Weights of a small transformer language model.
Architecture: RMSNorm before each block, rotary positions, no biases in attention or MLP, untied embeddings, normalized queries and keys.
Training: a variant of Muon for these matrices, 619M tokens.
MLP neurons of a small language model. Each row is named by its layer, matrix (gate and up: input weights) and neuron, and shows model dimensions 208-463. Each number is 128 + 32 x the weight over its row's rms, rounded and kept within 0 to 255. Numbers have three digits each. A neuron's up and down rows have the sign that makes its largest values positive.
After each neuron's rows, "fires on" lists the tokens most often at its 100 highest values on Wikipedia text that the model never trained on.

L6.gate69:157090160184119137158138148125099091163186123130107148157151164114126119135120146101140153084107150096058113139111108113155077089099123128146130121167186145130112137121199148179137088156105128150147141153141128142098057122108098189156142162061096142093100058076129101107143169186079102087095133153090110104103139117160199072185185100072183145140149100148138168094102120100190163117092148150109146118081096137121150125150111105101187149139123091133217168111138158142154141115100139081174149121128137132110144086117091157163138168116138162121080137144162143085129115174114099147146155109107129183097139098118183139147096108146123119164115073119112151110145176060157154187166143055100137154164150125154137122162161109122066137066091150150146126095107096144127045151082088
L6.up69:131165097181163151103131140141145075157092144110150132057116130147115122130128147143100088111075087135162152129135126102166101105159128120076078111070134139117085155150135127153078177104122151069123118110129131149150129189163112096129184126101151177159114153115114133199204144118174082116128156182139123150131144167151165160111165138071130117119078100069118121132136145148154127107124166057149161126060103116112186089167093068123107144126160117130104107080135122170131131124128172119194146153087122129085115105213193124129083113131074133111148160121119099135133169098162119127194163149123155152145155119130168071106057087059107091153073124173125139117092133097128133138149108149045137107103144071154142110154084150147151102178145110082065161159137200149075084108061099
fires on: ")\n", "\n", ";\n", " m", "\n\n"

L6.gate1894:164099104106129112112077101166134171139182169153107139085124152144136165106132083082111110123120185088178158133129161157133090115077104047135118110172157128159132105120084104150152134127088118111149108126146181094089169164168157121155122122143112172082207080119136102119161109124168146110096193121145191147116185077129155137160106103108126097129165125186089110129115094093074134157108103163128172118130078140119161120128116164109138167124057069151132134158101088098112130157071140101067155110146127102138129111138108156138155138097100167124134138076155111101128140088107119152097156102157123112144121191124082149097178150127071154158121107099173125116140129176074163120118182098066133142161131175086181126127143177093076129111142121152139090153115169084082081139142098
L6.up1894:111106151139093138081064146106121139054135095163116089102146110144080126080100175148133150133129194157102135118102183099085114126167190109166140150078133100156184151143089107131200127181115151089093149162148116143155070163154118142106120122131128070114136085131157072181111100132130125083210120108116151111159133133091078155063181177149165137134132164156094090125144190164067127134102145144125149098158152154164154146238135173130095146108150081166138118096160132149126157181136131123142101147169138195123161083131116130126079092167096137067094139126073133141100153080105148133143154129160121154136183152107032075190139141087088140169138186152123078129096182172113143110197223127112112187141110190110142151171135109160105142143136160170075093151142144088150122113158129
fires on: ",", ":"

L6.gate1642:098141144140108150141124202110103113113162118157101092129097088145094154073163106138189090152110104091147118184164164151113118097141129153171008158176206177119082152098113118091149149097121130131118144131107135119105147135119134063170090174007133150119104126082120124158114132154085130192111110058151123136114108117134125111131167125162139120132091128125128095122098133118142194132118159128108100125136154138113121168131142139124185103150118107075113091098147173119140101153123152121173140110121145122132114142173132184214138094162094113139141176123115123148097096113174121097124140155088067187159130137160138180146128104105143117166120187146102079115122114136187105135079103131126074162104176083154115045167132164139096068118132152188098089149187122106141102101161157
L6.up1642:146119198130147112134116175080059110154154119144132063146094186156115080115156123122146144133096164117113150157117150093123120119147085146136088103168146165163085094114128134116156148083149078106135099154132186137130052182172142102156151146138152120124116154067151097118055147095082124085068134123129075141186097145178131136139158173059150090127074184178162119125123138110147152055175187122132115093088067166112107087127144141161183164092190132083122125131087062146109129164153164128151145122121134169071182172146142128110096122137074129076138161112104120104146078137195136162080094147161104168129124118126124073112104151093112087114136087121068107122111088115150111167065097150140126166148171151100151118090135141154099134123150131176138131155105068141164129097077139
fires on: " the", " of", " to"

L6.gate530:116111085180094170098117125153080103128110154163084107179159167163130109078067170083142107090118145112164103147080223089129161154120092151103103148119153155081058147122134129156108094197147140103160126103087076128133119055122125105098095146002144139109161135148083103152219155090041063101125134109116141063146099141226136153157152144073151126099145038040128127105140175138091108136122145102139075078134100107100178151137132126043169118157149130121133171112158135145170132096110121060106165175151137104116190140164154163116127091099098115109154098126132106157134131134156166154171107119166158141115163111096139161086083125095102124139161169154141139079153121137143140098137183128167106153137110118156126095098094118115125150107103031166138142091086092155076162110132115
L6.up530:075135108089165083106090204033118116088140136145097151136111158150168154108132198165141123168143139158134144188066140077143138168053113172154126134125141158106138115143163091154129068100105097145151153142116109143124112113153135173140166118142101128156120216106148127152098065106111138120204157145142143094109126167127112144167186113128076140150064127090129127090112117113055128159095159118206168136068162186120126158091125126122115121178117124102172136051069121088179145101118130188131091112170126145133159101038084101097147094156150100117169107131147161178100098162131116114164123098169170143088092097088157116140101084086174116138094142176119130134152119139152077142132100144144130141141151166133139109131131143128126166120087148146062057159123141123099161108128108
fires on: ".", ").", " is", " was"

L6.gate247:107126112168103086107162121139097116131162115168152120119157122152116113066153078102120118110069202162148141137091116124091141058126131147136128142139068115201135168134086076146093138106138109167110169088147171151177073128103118073137093119147028129144119152183067103131108118158111143051102102155169071134121183102117158154142105146179100108128102111137114145052140127131102082097169104090111184172115095156112152111158064103103149125136139161161091120134147107084119153121109098085141125147114101149108181188138173110164112207080177123125085172167166146111142129174111125162111162128151188169124141108095107125170083119086134148139202089145113145117154151116156155173141152120171170154115045121107092172085105178094134094140133121159120095140142174075119106096131099
L6.up247:112130095098171146083175145125106078160093054103115096102160143146123164088120111124077107166102150117089149111173148147154102075086147138152175082085099090172120136164124134105134145146147065156131093137153175129137148139112176141103090121143116103116135168151160149105067107133119091081105079155159087120153148134165152087138079118203125112143121132107115104127095127154086058126136161126121160152137050141138133134135132153097134129108142166209129162116150129120119089067096106088128119144143115068138165156115113178156122142112127115115130189147112154139134178141139101157099206159147112198128110144099136105128129108163094114087111103109168137148122135137142050185096085131148123140140116121100141158098086189145174143197133149139160141156096095153170167174118097
fires on: ",", " was"

L6.gate1869:193170139087126089099130167141145169113154188166147101195122137110127153098169103086107188124094126128149142108105093127146137073111137124139114109167082108150089120088166136126052090112105194152126125114146136080094129161100140176126097123137154106158139104135096137121146139118110217123169171061143074092103108096155101140115147114093153120123072121089119120107124093178172067107135128112058119066179090192128119173186070103177159148075093160040100168170128134121127085079092205124112115157083165152073194167071150162178148090125083127147126120150086124145112132183129192153060157139111112179159124184137144124128091065077102150074146130139142108074078128152215151130123121144167089072069125090133171120166150142082201146061126172125137104139130125141105181153100081
L6.up1869:083131209132132070145147120095119180165106156151159125174111122189072106107151182096097167099135105177131167193144187128160114127069102105113100150162074091130098113138133130138120197132113211133121113163126119098124103130112156157168132056096203127119151173113111104080136171179112151140063147128146100137128144072081159066139154194139118134082070092087118114158124132200103079203139135150119154168152169150128121175191112132148180115056099115074055092162120054138146106126131169169135106120130139133131127101140135179130184103073136100175128098109097135087093120152186125145079089124086137127188107119123045082143162075119132150145148112076135130057076133076134151101098150107139155145074117119135131125120160174101131151053183143175179129094068114135155184145101141
fires on: ".", " the", ".\n\n"

L6.gate1756:145101088109167146152102070086201125107146136162127152139103116139116130141125146115135175095127161155085134079116090128106097204083178154140093171151114186102084112159118111137153160080094130169176136159177199058166171165178070119117111130109194094151204099175123096173182090139121099118136193062145129169171143112107111141100115138150130115116119115139077181117204105083122106116147092116093105069135161107122174063107128167103136198155139069138126122120052151101148115095122133147175122138126151095139106110142113095154110121151124186126087085161103115153162124071166109105077122143127157126087110198135134157114166127082181186112153094131090153077109126057102141134107091117157116166138135143142131126169125111154134124183151157087132185165172116116095098076096127
L6.up1756:169117063129119141087115142067161177116115145105109116157096096132133140106149086111104154113139117132131139119144168187088065142097077132117118115151135134085191122202174105100160140108190109147092102105164161079049091087115149139097092099155142071163152171097098107131174086112138100107117191129132127140074154127110167168142107133097130147154129151135066133120137178127142138121096122094110156111145162128096130078164125183110117157168130123087117125205077110102160151106107126113163108080137076105068123148157091149142139127135096169126121076153076120189113108101128128083105108170103126083100083179109137157126122073090169132104090130129066145124160131064099159058124078092089096082121116121168092077169079127154134107194185150135093149161127163089117126072092109
fires on: ",", " of", " "

L6.gate2267:123123147064108107149117116170193153105117097154094130064167121102162128106176122079100157085159128143107152136095145075056137088092196138109158083136103156122122162125183167167123135188113166107111168096103195148118140110119131092170099153130111099097162146147166074141068165184126134138140119174160073093149131116138107093131137096142114059113122150108122163173151156096142165099116137161164121122113121088116124058105110087155105120142107162156137125089127099098068106138146115141132139128117064167208099145130112141097082134183125138121107128157096196144149114136108129168064148142132159104117136051119066141117103158132129158081148097155136123138122081127130112066163103156144138137079127165156121098146136132043118131100096156108128138178097107099186154081160144
L6.up2267:108077187187154141142061126156213110089160140146135113164072083193099221121149110110094153083175135133114127101141171172038173112161108166129113126127164132141110199120185097142174135120110136114172146123145092104154146171122114123148093131144139164075150108183171134088102080143109155094128079152148130135125116134105153176080156154158121127085147101083143155156136115186147137135115112070168097051171104111088178150091078143129189166116164121139078126136119114115085171119130161200127158113129095170166124156152140164106135144138184139123119127154124095072149102088077144066092132165136180174151122181145162124157132163141132123133138146098103140142118116187106140147133075134087165111161183069168165122143121144101127106128139107163101138142145162105104116112164110
fires on: " in", " of", " between", " for", " from"

L6.gate1303:124082085087080130110167128120171202154113144124090121116126101131125130141139132078091135114092135120116144174091136151130147084113137101171104114118085123166067110154141159098145182192181139081177146071136160145123070116140146122120116043130135158146076118136162212147124170144107133133165092108130107066155094160079168115144110090123125170119120136116129057082101224150089101072195153130147078147091166098126151154095177147147168077141152156112199131140161080120111137107088128144121157080099135141152151240139143056151135102134128136130125155116156173105181146084111120101137099075105124132147134096126177164152130171130139129087138119126057133089102117154176100091103094109105117130121151138119125160168137106114092180121129175201140173151140089208118109151157188
L6.up1303:132162127201190130097118134090140121149123125086148123101163217173137123193097108142103138199151108069157118116155072108141097104087073137154086114187204152145134169082134098130167119113167156126131119130108119110122123147064127152114173130153198114161064105154112139067138150135071160127055154060204110129099139166159105120125131134177119155108149082156137077129117146133090103150054115115088079136098130136110022169130117138131057140168124104191062095146130178109060127104139143128144102125082134104119151155087113087082128133154085161100164088103096153127112101179085119159121088134127124106123174183078124132080084109096142149113127098100176181184105126158125085096165117079160120089083162115170080099163148124134088099125132114165101113128120089121116062131125101
fires on: " the", ",", " a", " defeat", " lost", " an"

L6.gate2069:136127167135106102130159166165109171155112149069143119118172128187112108126140158125101177123102144148125124138127115111089143114104152108197173079165185123145105120085118161106107062136127126188128124100109161160148126160121083121121144116121128136185138157140140079055129149066051163144102115054153105101149100108070097105123135118123089062145135156129126171093078150105131164174138165123139152136149137184140106143154130092109084145155172105049135112109179142166126110127220092050078130058095193188172151118144158125076105166139082142118158176205089166119154174175157154131125104141080143145117182060109056119116132130126123115110129145143132141137109140154076164118108114080124212149186141161115138138101135150089136187182088076165156098122092104180118090128110149
L6.up2069:122145136131097095083165124088129142136111117130149128142062110173139121078131089127101109079175078065145139114103111161069156085191088061170109101119160095129137154100093129110078162118132100087139164102135117167194173183127083103125100155110144104102147106169117111066183119082125144192130119152148083143088163130144085172138160161090112111146092186162133157086122118137169044097096152120140101106140111154150131134207153107098141084135143085086149109081108142112096054162134113157051131110152104124168157188166156086132069180152102124133138116117154073172159148117168175121117142127064109074128154048121133126181110153155151115156147116162125086120161170166102053158132127074127146195124115125106105155133121137099117122135064156142112109083127101155163154148126164
fires on: " and", " he", ",", "j", " to"

L6.gate1329:113087119130141128124114125122084173151172131150097123085123136141150074093080098106111092108085156108117120142129182110133150127179143200131075130091145083171063117163136141145123081082136197045120124115169122137126161120098181138119207138125119149118094147138169161151119085131134077162107136139094098131165154147153128129128188160084109113157171116119121195117127152142093105094124117150113133070160150122162159158149160121140124104133136118134159101121175231132105124151075156103151145171141074080147141123140170098095108138187059110120113188133117152098193131086149148043100082126136115139176108106097165117168088180020109083134119179109127110098130102116174127152128185095100117125150076081148142132140155141154158146136064088141196153106094140139103129113110126
L6.up1329:089100099119165156138168135161127181124097159183177100116157111077092120152156138147087068095083113111154162127154145146064097079095172058144157104117160092030107151121160150146214159111160114104145129160120099121042146141173098097147147116149088092125130109130095112042095117142200136107167031145151138169120088065105123140056120144108154187145151116103104100066154120143126099152151177090144113149069106152090118094177048133115146142119082159151120151130093096165109129134097115157106148157175159119062163117131096073138118102102109111160090107178083100111157113149083095171096183100142131083143165109100138124125104163110095054106101111062166126118154134165104113142136132067094157127154102111153127149160178145125095130178172137133132097153131106144153155115114136
fires on: " are", " was", " were", " a", " is", " been"

L6.gate250:118175135146181145111147149118144135139168133165178116077103124133088118065114140120169080093152123102113100145113144168106113124175195120135041189149140135086159120141096066141086119097143144095155165149135166102116118106063142117162158186096143172166083103131106143079088056191098132106126140111163110076151110099152160148134104199159127088119137132133143132121137160169088208107132125165107148093072132067118120124137122139085168149095152138109170077175129133150103149053143130149166125158128163145178142129105151102096195113121095098150127100110070121136169116113097061175101139148097077151054168136124132120100102086144061130137110114126141121149090147165082089128116132125163089088144143142126145141101077138127143154160173074125150191147125143113156121145126069
L6.up250:178070139163114151058137141135099131135159102110075103169090165116191108081115133112165102113079170146043120149127133144111138120032101167145108082129114122092153185126162053091153138081118183141079084100081110141101088090115161127113160121131094144101167128154177109139075145104176041163115136159119138205158121082160167084116114087107127100144136163169119157095113130060141163116090087137154125121075140159095107111154185190098147149130110140109162153173142156117086158161132106176126118115075108118148174092083131135159148140109126126127130167162136069150143095116118116166121155145143141123113084090130096144086127117128103129050177093148102089170153126140116129171155148176210184126149106190151122115113118144157159176131116085153104152091133107128130097181075050
fires on: " to", " a", ","

L6.gate1487:114139065111162117142143156131181104152174077119105143210160110191140177178154167122123125088095134091078093164161087083102096144125034114150117079100206188148140165162138132158127128131071146169177160155108111147222157106133196114151132082096145126121115111107158146127191126152121128127092095176131164155141109136124103102083184102125103075165125114099128145161068110132203125114150124064134139122150162135124099156116130143101164106128104075100108093133118149183054136086077142084104109147063101099098138149137167086086123142164166142124057108121134092161213149112212091095139137130135152157115152121122143076152089080109111120166123093097141066145111113137144093112148120097150091148124158089091116090089145114107134144137125114161137132112150095129171120152053108
L6.up1487:132113066116138151137119165132113122162174125164156090118150152126183070164083159111139130121204107068036129124109127165107168136154159097077155138126102100167126137168130114206147120075114136108076131117150119105163119128042094155108130109096076118126088122154171140154135120099135126123113131141147124102149130110126080099049103111113134159110105102113089162131095131114159065092139087114097094127112146186141163171108148177087150123123128117167188069098158114135134202100108089104132114143107099104093181093117152138112073116174140138134159087113093088173149179085154111162185115130110100123049125126124108083119136164175117133182064163130166166125135159141098099153084116092175136065103119134213152111126082102144160146121150160117160114117098076185163093109087152
fires on: " and", " P", " D", " T", " B", ","

L6.gate1516:140140115147134130071123180110109092095068073135087099143109148095172201154151131191081113085168169140189114125116134152126078110126152142115087149113104094137106100131159052151111189145168092121091183146120120106124112091185156130166153136084111081110155130096140114115113153112158140149146142098071163122155098111150072154157060067166102123065137130151148173088119183145065166155082059143123105158097178180159106110107137148100167088141134137111187111072123103115130093099072068128121142117084134150100158096115136095120105089082187123122063164119171061139108114161133097112159099146113107132099130157160118135104132183163138127174071166080153038131108141116112082137144073094116106107157120151123131154123127140148104139158128145148110146057133101188169126145124119
L6.up1516:141111180145137104141160168185091105115146075135152140123134130180169127084151162166111120173161154112113155106157086122112122125071177149091115242103111153124178117125098122098109107111150115132127158115193117166105131082129170155141133151123124148150109074160141113170191133101074150120111063136110126136145140114171194120125116136156179157088174115107122150147191097143108160129095195135111147166079107155112149075156188085088102106113113118091139114169115102119110141140127099127164217129158175227095160159081129153149165165184136138119176150138085169159168131146124207095060114165158153056054172145071129180182049153119139172137145162116162140141118129124108120175083114169094167152174075135103144102110141173148113178177154145159159091112143133135153091146137138
fires on: " a", " an", " ", " their", "'s"

L6.gate1318:135129097136158092143119113163157102129164125120087156142129141125099137096147092083212115151140152092150076173116098137090132117084149067132045187152126077151063131082144125093176150133132138076092150105168152121066120139115095095131133123145123136161151153134098112112147175144118132125123145115149150154114178081140157053101115178118159150101090102108160152125154134108128095089117146179148118174074092116144152152088172115097100076163146112145090155160098085173127113169164121192127108136114137164173167163093157160085085096116149118177129112117149168163114115112118132125142118191139124108175114118133132122186139087156145113136127159056094179139150113135136051114202167133155063115129140112109150109171120168208137131113115141107152133172119130172130171107113076
L6.up1318:166135099150183083167151125122147194159187091141151131147133168110132102124110150097117111148136185134115134140176155133129147130160082131168138157082105140135060138104140176131151141114154111049094123205160149130151160132143150115167054087063098182092118173140131153106156142164143165145143129178160097099016156086147113192154146070124128132096110115155114154188097119117136103110072121052100172120052165154082051120130206135098134104139133212098137169101099113177101143129125122117113143151101101106167116094095124128186161136181136096071173191149131122080146141147175135104136095142078113141146146137085125142116123168167147179078193080079174117125091096095118171103105138082160187140150109165104153194109114107040137106133151130182112140122112159201123162087109085
fires on: " ", " a", " in", " the", " two"

L6.gate2158:123147103093110056155082147139159094138148111156095181125112099175139112154157126128129157095079095065102124116106142135110143125094184133142100051125120129076100126152192147174125150058124132098086124156118113140128077177110160156107064166122138182140107131044096137120128094169139089085139137169127149117137110148115106164111138170142109132058138146127143135169113088161167118137126131031086168129129130118161096086092148143136154132094062131055088092138060132159122137137104126198162099159143177079129119163154162097076092164171160139112038078167090138092161131171122142153134117131104165189119112106068080122132127135096177071078108133134140078101133131126188080141140139088134208130127163125202124125139155104143107116181160145141161092134106118090109150134115128
L6.up2158:129138137083148083173151128184108082108107155130166077112177137089152143128117173181198121126164113182080111106169197086138091125128237107099128143174083152124150161130102158146182081107173190179145126134098093105134180134154146160143157119149129172094118115181153151134106147157114108076090084136099139140099124096088054204145191088196118107130051089105070186141119099172144161154126106113108088135171099138139169116121108090164105133101133138145184194087081147139093147122110124100126119100095102068116092153110092123112130148123192112138149105079152101098104127118095081143166156095101144161100177132060127097179196139118173094090126160109137168106151153157114110090124181160113110175161106145157103107070144157128204123108075147073152148131107161106128118104102077
fires on: ",", " Stadium", "\n\n", " Park", " site", "==\n"

L6.gate1625:116142156123081059092153135128120156121169078133074112189130137136133155119187190125110137091189107088096132140074117190166118173148086168145154134139119096092141151156165083152120125100089124157088097114098151085143094143114169142104168108094188128124128138150154098160182158110086109110155144141135095136158084165142119076141118154122200108134107073103134137189145134027185116142136128165163130138121133117124135116095107155145099158183200129189150179146125161109108167097166069149118154121122088135080155117099124091139084104099062123112127170080134123098186109188116116139091148155141126143127074144134132142162141121141115117138144112106130123148145150131112115099153074134131111201120082091143167168144127139083140122103100148203106120122127126121166118139122092
L6.up1625:150161122114148111134161097171109104113124066098125074109080119116044150059146162129114141110101148131109131112121105172141065124151109196108104138055172131093146079138179097163111098160191079135101134160188115124108173189111126139079158177133115112130160115178136134131122153110095155088119096183110215115151119118116109103176158134171187178099133137086125163208089194224073166166135175111127124131181172223155185077160116171174117144056075170114066111118139074168069135104125107114107127106105084123109169150152133150143105061067164118158137101119160090102119148156155132130134158136132100134150136132141119119124157165200096178188123130140170107117111167148077096155143088104124182076154157100177138140101132158120159147168148164133128074120140121124173137129051144
fires on: " the", " ", " short", "ess"

L6.gate2033:141124155105161063151108116082165135150171114142105106158110174098093114073118127122159184111141163113110124143114154152077150128147222082153080148098185128104060141136149115127161159174101072175117183110158151142112121131159178155119136142134113113112119143172176126144170071188167150098118143173049115089071120105128104127158099119086129127100172148160101177110105116202142175084057165168126158105105203131108135075147043108106092226137173135105143132168100135142157082162165123112141139132180141117112163196171138111139156185182192139122144139089210115103173120154110154133093172155130128166119109138153127187122162106083126125143106109069180072126136135121145131105204122098133173165132135175205196136177135097088157103137105185120135116125133139183150088150115132
L6.up2033:140170105146094094127077164120087121136148110173168131128146164142115159152176143134104128194135100190139155086115152148080090119100042158120146184136123131105147110163120133119179161121133146119151139098085122106155137119129137108133158164132128177110121093146134143137109105123125171075177102173151196121119121121182151138085100111156108125175139187144112159101135166096087129142147162128118110190164058203095050135132046133155065097154127079108202173154134098110061151125075120089161109068146096135152067166102130097139120097076141117154154148150102117187156117158113151112132107136135114176104090114140100111158116094148164126148141088073106097143168091139170176129114200042142116150200130119080120067165121152104111117117147192112127106153173094134145177109164061
fires on: " in", " In", ","

L6.gate1264:105098152133117067127108131145151080081165122124181178114085107075132116108101078163174172136151120109148095115119110157103142147123112121162135173191152121142110158132178184098110129096150119159143110140138143175127117144116126144149090112099158160118145116154140093160132109199138159137097072138135152126150074148151172160185148182107112138113130146132179124143192082125048166156098153119106146149139137166127168123144203072157158125127119087175173149138148138140106099153097125140100135078099146130180140131158086132143131117099176168133151152237136150151144177094104149118071133123146075148110090163107094139137118144131114071172188125091102096108114149115143172204107123119117085181110146155177127085129162126144117165118153068192133101151129115144134103092094129
L6.up1264:143125135113151156100135139103130138120113091157134109131143162140124090102055107196148112070119107131139170146075177198150117088140134121151145118154146098146161150160146210190118087133128051131140194179115088197194164163130123136118134127124103148182179131138077130077216138155123113153103129064117154080123131121128093107127092118117122117096190148135075143095133173144163151154158196174129150154106139103080155137161177130117135128128121103077099123118162122087116143171206154136156087108145168070094102094112165138140137139136137104119093065102087149076141121151137112178142132146094108146190109117145069150157178139114124131128082148096084139127091174091147085119086094075165120100141122117192126177087089143121147161089115132106163182138065126149153111155170095
fires on: "\n", " where", " States", "–", ";", ","

L6.gate2279:162146089135092077099088147157113155226132128230146089222145082127119178065069129132092100105138119136157166146141117168108149171082079153105128117180112106185100049149161101119132112142143111180102127149086174179074086137135106073161104126157085111113145104120156176093153162085159113121115126131136083142114156147162181149150151092137078146120158139108122082119102039099097155155082141089170183135105171148125158157145170136118129128115164117130167093175146113149165128119102174114096126138091050080080151099129102080155138094137140137116151112149106124092153164121130099140089153095081090093101090119127105151115103154092132145106151127137138100086135134140114203117109137158188174162144073100130179151182132192167101164201138164168101159143119106135114077190102109
L6.up2279:063146115104178090089111133140105126158141116153189115091125130099085088169105123174107142072107086114162096171168107150080041120152146120186117168085174166154165051194145133244152115080149123183155133078136174134150108184113092099135040163154105093126151094126187118120109143076148147142119101166112153118170183181104122172104150109140126131143114144146131182100079084118089162157117194146189092108090123105107078161173146151124153137163129123118119103153221105091201097102123191143127173144126142167110133131169129150163094163167068153108150131107138145167176088153122170103168128117113147100107052147136107065111097173119113172145142213115149151131126134157102102120159097133121145131158164136214159122136094209148148127111155091106128120115163098098154082131119117
fires on: "\n", ")\n", ";\n", " |\n"

L6.gate1161:104133175088151138140067137172117134155134151160143044163144100158100112133182134155153157170131093147170131135220083140127097078108140142143206148130102116107125117139175152140132096102103092156164117121150140138093129158141142126088121122117096126103139161152123114105114113120051148063089161145121088106129122099123135182136139143196130054130117130106079086150138103153102137115127099094191210107141089076145126129130161133147166202159088088108131213126118137137145164179076133074144105131149143046122119149114222095187083092137120141223170114132110084163105141169170128115078126098170088148105147093082170165119113156085159136120130129098111150115129122109140136136113141095043157129170177115145076163161087191089086154144158105141138044112144134171072109115132167
L6.up1161:163118195128149121074136109104120079175119138161118082211139143137123128115175098152094097146141134066157147131125111160100099087098070136112191115168112147076082113128171173112128072104123150107118107145135133205119087094162180067108109090173147129151125092173145157123159123142133166146137130097177108158127124124078121152115103124205129154137159137173101182146109102176093155160142076147077119132128125110092075160133139119117135128189191150118156136151075152125192128150156172117150096154125139096123117158083168118073154140083185150080136188084089150089083078086111072174112147138072176154106132155154137167135142148144122131146197089122100189138116114024037155200087139168145134060112153116192082084188114110088125084109171153140152105144182165133133108144146142
fires on: " and", ",", " while"

L6.gate51:136159153203118175156078201079120110142156146174096113107167160079187149114142082108176175082133061189177119089119157125160165168134106167162134165122129113096101089086111159100160138161093090124172108138091091120109089101094128100096126074225123182071109119198097176118119107111104129148143118085091093127148149104154106133133084175118045114103130132078117185051125101127147086145158124124094127095086112115172090089132146042137091128119173154115115112104121157048104071117149122097136059100131122120038101150104050119137185128186113100074176134112082129063152117162049132130121095164107160113109072125104125123131165080140152133120146099162054111107131098134188119139142158155178116100145117144153117121158101137115133142127134150150097125093189142064101158150119108
L6.up51:157117140178074073155089138167100141078157148124157087135125153104174160153146108087060172139132136135148122074171138159086137151092099102127133131190148153108084155102123149131147138072109118087169102114062129130099073112128174134127127161111147087105105157091119161132121118110127205141136107049112163161111092153134127145084130157073153125153118131147083162176093140132092147138122153175106174105134112188075088070110056171120176160102126084134193117138103109094036161159120172095156119096166158150088109087117091082080149120135091142136137098119154139061139131133076089100154087155127053152107133132146158111113145086103160132116111128115094176068061121120190126144121131169145187185121137116184137083151127125073160118111097215101140040120123143119102125167127154
fires on: " the", " |\n"

L6.gate1199:150159126121161133077084170178093129112180137170114173115122152143105127123179130140118137145107121143127164112131174150130141113177062114137183115175112134148142060100132147119102093158092114102103176123192160131145124123161131064133161159084154047101101158148177109199147146098116124114118105130152119162166107095124143153108138115101109143144147136073077189124178130103095092113119147121087164144151099108126146127142119190134152178132132141136136160170119169158079129132103121164141097074103057098172169094100092115114136101136144171175173145133070151116164109142143140111122098070143148140127133130169065151111093129140127086133172136172207204127087144127123133087065160097096100144100160170131055074106150170124103133153112145124106138149130128066147131082139089
L6.up1199:099134150076144098127136119173187129127162173128094119197115170143145152123111160119089126096087121141132112094129113047120117171069139161109070127075127101171140130116081164170193126124076112104121176095169124139123130146110159107107057168093141091074116140086159178139117175074138134093171061111115089134128122178161134097181170163153147075089090185101179165075091109154147152093128134097066128096119083132103096119142134159125143151130140111149166103116132101106103089165078097102132136105154091187125155178099073164079162206169172170175121130158082137115167167090065120115102164165151131110135084131136169139153121174091172102173140149151130147126100155092109141100139104166146135091199092161148050114198132109100131116118105107148172156085091133117120091108143110
fires on: " in", " of", "ian", " Empire", " Candidate"

L6.gate2210:197091109186141065084150082131124071124164075172117085120150171171150150082116122096123129157160150159094151184119165088152118170100184162143077155175096100158130136143152102110149166134137101142109129137098141111198144122098134135129173180131110159135117107124141179087122134127143137110108155155119133097125118083157182133125155081176102143094110141120148140148120164073099118148139142127149108140069137158160118095164172144110089111141124106128126069085119100198072110141182141135188147089155158185102140104129144132100139083109074123179113179216173069123105110181099107119144047162143160138112148198087149107097108175159139190179141122090119098071144148137135145079113133179156086165138141065091161096109112122118108166077122100105121122149121174096092119157147091
L6.up2210:069154129148119149123127119112100060188076158165157097078138107177116115121156085109096129150105077186088156177161191117152099140160146091122091115135167212153060115139140102086104102111194147166114138124175175205198125140154112132155098151142119113111141122153172167153183070101116165149118142055152061113161140088103172170158081119128082153122104127091125134132149155160134147122137141130092140088103122148184159143129145096057147140132131100131122114129088136082124126148086110088105148146115133084103125141106118151090124118127061107153117154190150102119091072161104101133117073147069110182222150090146142137098157074154118154158098141139111129112174063145158218158153184163074117146125080091123142142117142130113152203125166118154109094142147170091142100107071116
fires on: ",", " a", " part"

L6.gate392:087140122069132155161139130116145092126128111184115121140128100128110172121169049145081161100110077157085156112165149141160073153133116141064155153160157167114168118097178196131149051118106137161141130106099181121175085179128123085128112169151095143162164096152145134135117129152098145154130095125183154127138126130130172151149094083085089125133117134168098074143095154119150161148148153130134128136156140094128092139074088134083115135216144100160050132131127212170124109141112104142079123127105138180132084176095076065100119132138092116142128075097101135094119084119136149163099173082138123088100078137055144151148188102104173099143076181119157115107141154134117135141093129156175144139132123167075118049158093167116086099145119137119180056075113158089119140148114137
L6.up392:109162142082157162131149135134206149168159148098093147064091170153119098117117075091101128135100110077106133169047169140099103134142075084122217148145143120086119194155092073088080118101175130129049155123185151139110112102155153154150130143114125145049136072105087136178145151135134169146075134154128215192130157199142172122157164137134157140184154126083130126147122084123121105162127121087094130142105162018161127121134112112086170081157082160155158140150105101091142128093090137081066052143140125115100193079173111103163148134103102161150158114126123156123165124099101177116175134121188092083179158107088147140178118111119128158116068164139071125084111053204180131175125118127111127066168113145124141099160112158093113095170122146110153160129132147116127101129119138
fires on: " \"", "\"", " part", ",", " of", " as"